config.yaml
num_hidden_layers: 10
intermediate_size: 640
vocab_size: 8192
norm: "layernorm"
qk_norm: false
bias: "none"
init: "trunc"
beta1: 0.95
beta2: 0.98
lr_head: 0.00671
max_grad_norm: 2.0
warmup_steps: 400
schedule: "cos"
final_lr_fraction: 0.1
train_tokens: 235800000
MLP neurons of a small language model. Each row is named by its layer, matrix (up: input weights) and neuron, and shows model dimensions 0-127. Each number is 200 + 40 x the weight over its row's rms, rounded and kept within 0 to 999.
Before each neuron's rows, "fires on" lists the tokens most often at its 100 highest values on Wikipedia text that the model never trained on.

fires on: "at", "ed", "ate", "ing", "y", "ant"
L7.up466,186,145,201,210,135,174,187,158,197,197,256,195,292,255,217,242,160,152,212,217,186,215,200,154,134,251,255,157,198,243,179,173,160,194,256,187,216,237,222,194,114,197,181,194,182,163,132,245,162,215,180,180,271,209,138,258,151,227,226,108,209,211,155,188,178,267,233,173,138,152,190,161,148,251,139,212,183,191,181,128,208,217,198,253,228,192,188,150,215,281,298,248,210,147,211,151,179,188,254,164,150,242,168,135,247,200,185,243,199,213,149,227,231,213,201,196,218,191,202,205,272,225,166,264,219,167,240,227

fires on: "1", " |", "0", "02", "ate", "01"
L4.up15,205,182,180,313,193,230,176,174,201,140,201,256,239,231,199,211,135,243,237,204,258,252,164,178,185,221,190,247,318,233,248,262,164,142,207,233,162,156,191,154,137,170,182,167,182,182,229,143,185,186,285,175,144,195,164,255,120,182,230,262,156,226,185,155,198,223,199,202,209,211,177,209,201,253,177,165,191,193,164,248,148,169,200,192,292,209,189,269,230,216,217,214,222,269,213,144,200,234,110,63,212,183,190,170,161,160,213,139,198,132,230,194,182,194,242,161,227,213,242,277,160,212,241,181,209,219,218,197

fires on: "ir", "on", "oid", " field", "n", "ol"
L7.up59,206,242,212,234,235,218,167,219,251,226,178,225,262,222,156,205,189,157,235,146,200,210,250,276,124,148,268,166,193,206,160,209,173,192,210,181,215,204,198,235,182,160,150,238,246,202,159,237,223,185,153,166,181,200,129,211,216,218,196,202,207,205,142,237,110,220,178,273,196,225,169,189,132,167,203,281,132,186,201,141,199,250,220,264,223,158,217,179,221,210,316,255,177,197,182,145,96,215,201,228,224,257,178,140,163,239,147,201,191,266,193,247,231,163,255,311,210,167,119,249,247,234,262,169,144,168,194,234

fires on: " F", " f", " | F", "f", "-f"
L7.up130,210,139,214,191,187,218,270,197,262,224,256,194,201,154,255,137,176,242,302,200,200,239,155,231,221,170,230,207,228,183,172,184,236,179,186,234,176,175,248,156,171,166,176,218,171,165,114,187,158,147,224,239,220,188,256,218,195,202,213,191,76,272,157,166,251,224,154,200,194,213,141,146,194,226,207,166,214,164,260,151,126,197,205,173,245,159,174,156,228,213,241,236,250,198,218,137,171,203,212,233,187,200,288,192,230,224,256,206,177,219,197,180,252,255,296,179,182,173,230,182,216,233,158,262,195,129,243,236

fires on: "| ", "- G", "ag", " | ", "and", "\n"
L7.up436,216,235,197,116,232,154,249,187,214,280,178,247,246,84,223,180,187,209,204,173,269,215,160,121,156,240,236,170,173,211,211,165,188,137,153,219,252,168,187,252,139,149,160,169,252,167,242,184,165,182,214,202,205,170,148,239,174,205,279,243,179,228,221,213,184,198,195,211,212,215,176,239,218,189,127,207,152,168,237,211,240,232,177,187,214,131,223,166,195,186,186,156,280,231,182,127,221,174,251,169,222,255,135,271,221,207,184,254,178,252,225,259,156,145,229,200,165,190,208,256,184,153,216,199,155,152,298,255

fires on: " to", " can", " al", " met", "Ch"
L4.up5,203,160,213,179,151,187,205,212,236,221,213,210,214,157,251,135,167,224,203,162,183,241,233,216,175,251,259,228,197,137,233,187,227,219,298,191,182,240,262,261,193,236,191,212,224,234,184,237,163,207,268,267,231,169,202,211,250,188,206,256,130,241,191,144,237,136,185,214,262,226,155,233,173,201,212,168,159,176,204,263,237,231,248,222,249,201,188,132,234,246,171,142,245,244,202,125,109,240,212,197,216,193,210,170,194,197,195,187,253,233,232,210,229,98,193,255,201,200,212,201,198,181,173,178,194,255,224,256

fires on: "i", "u", "án", "ł", " Ta"
L3.up61,190,203,181,202,186,189,221,152,187,293,286,310,186,158,202,168,198,211,279,190,201,226,215,243,229,198,191,142,267,174,220,196,199,177,270,185,207,201,276,182,232,204,144,140,228,190,175,148,142,257,220,241,302,169,169,186,141,266,129,216,158,159,219,232,202,169,121,254,100,174,117,288,219,166,188,196,141,204,211,238,158,207,142,247,157,248,211,176,217,198,226,202,227,200,204,166,180,221,184,179,241,231,135,169,223,229,158,265,220,205,224,169,210,163,184,235,289,157,190,143,224,200,218,281,172,154,260,269

fires on: "%", " cont", "sc", "Sc", " appear", " described"
L7.up294,206,132,170,219,236,153,159,251,219,202,239,174,276,227,165,198,162,230,169,170,278,236,208,200,168,175,184,207,238,217,262,245,156,183,129,230,210,137,212,232,115,218,208,190,184,160,159,174,253,186,165,237,210,243,226,224,204,231,267,170,215,142,191,201,300,233,265,226,158,173,105,137,183,206,166,192,250,140,256,177,239,248,279,194,124,99,266,247,224,249,216,233,227,248,190,181,190,263,172,220,267,98,261,201,219,217,210,169,174,162,206,183,203,240,211,189,191,221,179,225,177,197,89,204,205,205,173,242

fires on: " | ", "oss", " – "
L4.up493,172,165,229,233,184,156,224,189,137,216,258,209,178,218,167,196,232,108,194,241,155,201,253,239,148,193,201,130,171,132,253,150,153,147,179,230,233,192,222,203,165,229,200,212,204,155,229,202,168,190,203,127,180,182,163,221,183,210,235,197,131,265,214,256,170,172,199,250,215,193,180,167,205,208,172,153,167,189,278,186,208,231,250,219,210,240,252,226,243,183,229,212,237,199,218,143,183,201,171,185,237,145,184,153,160,200,222,148,137,174,202,286,312,181,281,227,192,215,259,290,290,203,258,286,208,223,244,232

fires on: " w", " r", " W", "ew", "ov"
L7.up453,182,194,191,259,189,224,202,238,167,200,204,222,215,209,200,254,229,213,206,135,154,213,167,195,154,196,234,191,198,164,223,229,167,174,203,153,244,284,194,218,265,241,221,252,273,162,167,148,172,180,157,207,210,266,229,153,185,217,192,177,125,245,230,224,193,123,166,222,224,238,111,92,182,129,190,222,200,167,153,167,231,200,158,251,216,173,200,138,203,222,222,205,234,207,203,197,220,196,193,202,287,166,150,196,200,240,165,203,190,247,189,214,230,132,297,239,154,235,141,142,212,156,231,260,175,198,185,227

fires on: "–", "| ", " town", " name", " it"
L7.up347,200,207,231,166,211,166,190,193,141,191,178,215,191,194,277,225,142,184,213,234,217,183,199,195,198,178,170,223,236,121,224,164,170,186,262,258,204,208,119,171,163,216,207,203,191,176,197,144,197,206,187,236,288,203,212,268,89,213,192,200,213,212,183,215,211,210,182,185,257,264,192,246,171,220,199,231,278,208,256,201,293,197,208,169,217,206,211,170,192,269,198,232,160,143,263,176,255,275,265,225,165,154,180,124,219,238,151,211,195,211,151,217,221,215,151,232,182,165,150,213,249,127,172,202,198,221,179,168

fires on: " al", "om", " dev", " int", " acqu", " sim"
L4.up381,269,208,160,151,170,232,225,222,183,255,195,245,208,128,224,262,160,207,224,156,144,220,209,214,210,235,186,201,176,211,258,203,243,184,196,184,207,206,191,121,217,214,192,189,208,217,191,238,162,164,192,253,150,308,140,319,161,163,179,191,198,212,155,168,225,222,239,272,252,179,221,185,171,183,179,176,226,176,223,222,230,210,206,187,225,132,172,207,179,258,200,203,219,194,227,154,180,228,145,179,262,172,245,150,161,181,184,225,277,168,270,170,206,208,152,186,246,174,262,278,218,266,234,157,146,193,238,206

fires on: " l", "%", "ic", " s", " more"
L7.up265,259,158,162,224,243,220,101,229,256,204,205,221,237,233,214,211,175,165,232,198,232,277,212,167,166,181,181,240,239,180,291,201,108,129,221,247,124,147,199,166,134,206,213,163,213,197,234,188,189,203,177,242,224,240,241,207,163,250,208,216,198,217,259,231,291,203,221,251,202,183,231,174,175,177,156,278,230,250,225,162,210,224,201,184,155,203,209,214,193,248,164,305,219,217,123,191,242,207,223,140,246,133,231,250,123,176,136,135,232,211,182,149,172,183,183,292,149,215,129,205,165,279,260,237,214,155,214,175

fires on: " a", " ", "it", " became a"
L4.up3,261,203,181,200,211,183,185,259,226,194,171,216,200,197,214,285,220,162,226,213,197,273,199,164,195,242,153,271,227,173,196,168,170,164,195,269,227,187,257,128,122,177,207,187,180,158,256,253,133,159,187,241,192,259,210,282,196,142,233,193,212,222,197,217,233,146,157,244,174,150,247,213,133,142,187,196,135,222,169,261,209,230,207,183,264,174,229,219,202,258,268,129,213,200,162,176,199,150,170,250,205,147,169,273,145,197,176,113,248,245,142,173,179,184,214,275,154,123,176,211,208,290,163,219,228,183,214,237

fires on: " a", ",", "ain", "ach", " lay"
L4.up235,286,167,240,200,189,225,189,202,238,189,227,188,197,230,236,212,226,244,253,186,277,238,199,224,209,239,203,250,160,251,219,235,183,205,269,210,208,223,230,202,202,211,239,216,192,222,242,329,197,201,134,171,242,241,151,230,196,204,221,181,213,229,180,151,266,177,213,244,130,177,251,189,107,224,185,274,174,218,192,161,293,206,211,243,280,149,241,178,142,253,168,95,197,149,159,171,192,207,211,140,171,127,172,157,122,243,211,162,253,270,174,198,185,192,250,178,177,186,127,262,230,263,182,246,184,201,175,194

fires on: " in", " in the", ")", " to the", " to"
L4.up556,285,166,241,232,137,221,201,212,197,281,229,195,288,144,240,155,186,191,290,204,166,213,200,143,213,280,214,231,274,254,167,185,232,170,151,201,157,149,229,220,144,212,227,190,197,188,204,199,210,133,198,215,223,234,206,202,209,264,196,259,158,229,247,241,243,200,137,218,134,122,207,178,208,241,210,182,179,200,198,236,180,210,156,217,189,161,193,227,148,177,159,168,213,170,167,225,66,275,142,202,212,166,152,161,243,178,129,248,275,183,212,130,192,210,181,221,172,193,235,208,249,227,184,170,236,225,191,275

fires on: "| ", "1", "\n", "d", "L"
L7.up519,145,219,190,217,234,198,192,230,195,140,256,252,212,196,271,217,187,124,218,182,240,137,135,170,239,198,205,201,205,204,287,208,206,161,179,232,112,199,195,233,116,167,214,165,189,212,236,253,254,223,213,216,116,157,235,274,153,191,213,250,159,222,170,193,163,213,146,211,203,229,189,199,194,183,203,271,277,163,167,259,189,196,99,174,285,180,176,215,243,252,225,130,166,239,209,193,220,262,153,147,216,269,135,190,193,171,143,246,170,220,245,238,193,266,190,135,208,158,213,270,149,191,199,220,204,241,280,191

fires on: "1", "\n\n", "| Year", "2", "K", "M"
L3.up483,165,151,204,196,157,192,207,205,207,233,252,182,285,133,192,185,137,152,171,196,194,272,250,156,167,231,163,183,189,143,279,183,204,166,207,221,175,156,187,143,120,241,190,150,197,203,191,271,219,222,242,189,249,252,235,240,198,211,214,264,203,242,150,276,110,214,195,233,239,292,262,204,239,143,261,205,220,191,164,174,228,174,261,217,153,191,209,229,238,214,206,190,157,172,140,124,142,212,238,157,231,232,252,203,217,217,73,214,114,244,146,199,284,98,196,238,213,258,228,160,222,265,200,197,208,234,202,243

fires on: ".", "b", ") | ", ", ", "-"
L7.up536,205,187,230,222,181,221,170,251,223,223,187,215,249,124,188,168,177,197,157,247,254,225,249,233,215,200,236,220,164,166,242,202,168,101,235,271,211,154,206,86,179,216,227,193,187,166,245,270,293,212,225,162,218,262,216,177,202,152,171,131,161,205,185,224,163,151,235,264,177,247,143,129,225,218,166,253,157,227,194,218,243,175,197,252,199,79,192,212,262,222,246,249,284,240,175,165,199,211,200,193,279,173,203,215,110,234,175,142,175,250,156,199,198,173,302,169,269,187,143,153,179,217,204,225,183,207,194,242

fires on: " de", "ri", " of", "co", " in"
L4.up603,210,164,256,214,236,129,159,272,282,162,211,213,179,185,205,139,201,199,277,225,257,198,200,262,238,263,268,208,267,274,182,192,167,181,191,197,219,150,133,227,191,148,174,181,232,248,194,227,183,122,186,245,174,178,238,217,165,257,213,224,267,202,173,186,208,213,204,210,183,174,199,155,241,162,204,211,245,170,250,152,143,216,197,184,207,205,264,229,222,181,182,288,241,90,227,109,169,181,134,153,199,269,145,137,254,202,211,260,252,269,171,198,216,214,245,269,212,199,194,224,273,257,224,143,209,201,202,217

fires on: " (", ", ", " l"
L7.up448,193,143,249,256,249,210,178,179,166,177,208,173,185,208,236,209,156,142,179,245,215,246,222,193,157,227,223,268,241,174,228,162,165,154,198,208,275,205,188,164,169,203,154,180,136,108,256,170,203,151,200,233,235,196,218,228,168,208,201,250,207,225,187,289,179,145,213,263,155,264,235,165,207,189,167,216,177,207,267,158,135,202,213,184,150,170,195,232,229,184,253,225,172,218,70,261,210,153,192,126,200,116,225,179,192,168,129,211,301,269,187,211,233,263,205,243,215,188,219,148,125,228,235,234,169,140,243,212

fires on: ")", "i", " T", " in"
L4.up546,198,206,277,224,241,126,219,172,197,186,181,264,218,141,261,239,214,237,198,168,227,224,171,159,192,247,156,246,212,236,123,133,212,154,157,232,174,160,173,222,215,185,163,175,222,203,146,308,186,207,173,185,292,172,197,123,194,227,235,255,159,250,199,159,149,186,177,255,200,220,130,119,185,207,154,263,181,160,177,179,188,196,169,211,165,240,156,202,210,151,209,147,177,144,172,224,154,274,135,207,179,225,123,218,265,240,208,281,254,240,226,167,173,226,242,264,196,232,232,255,269,208,187,236,245,181,210,201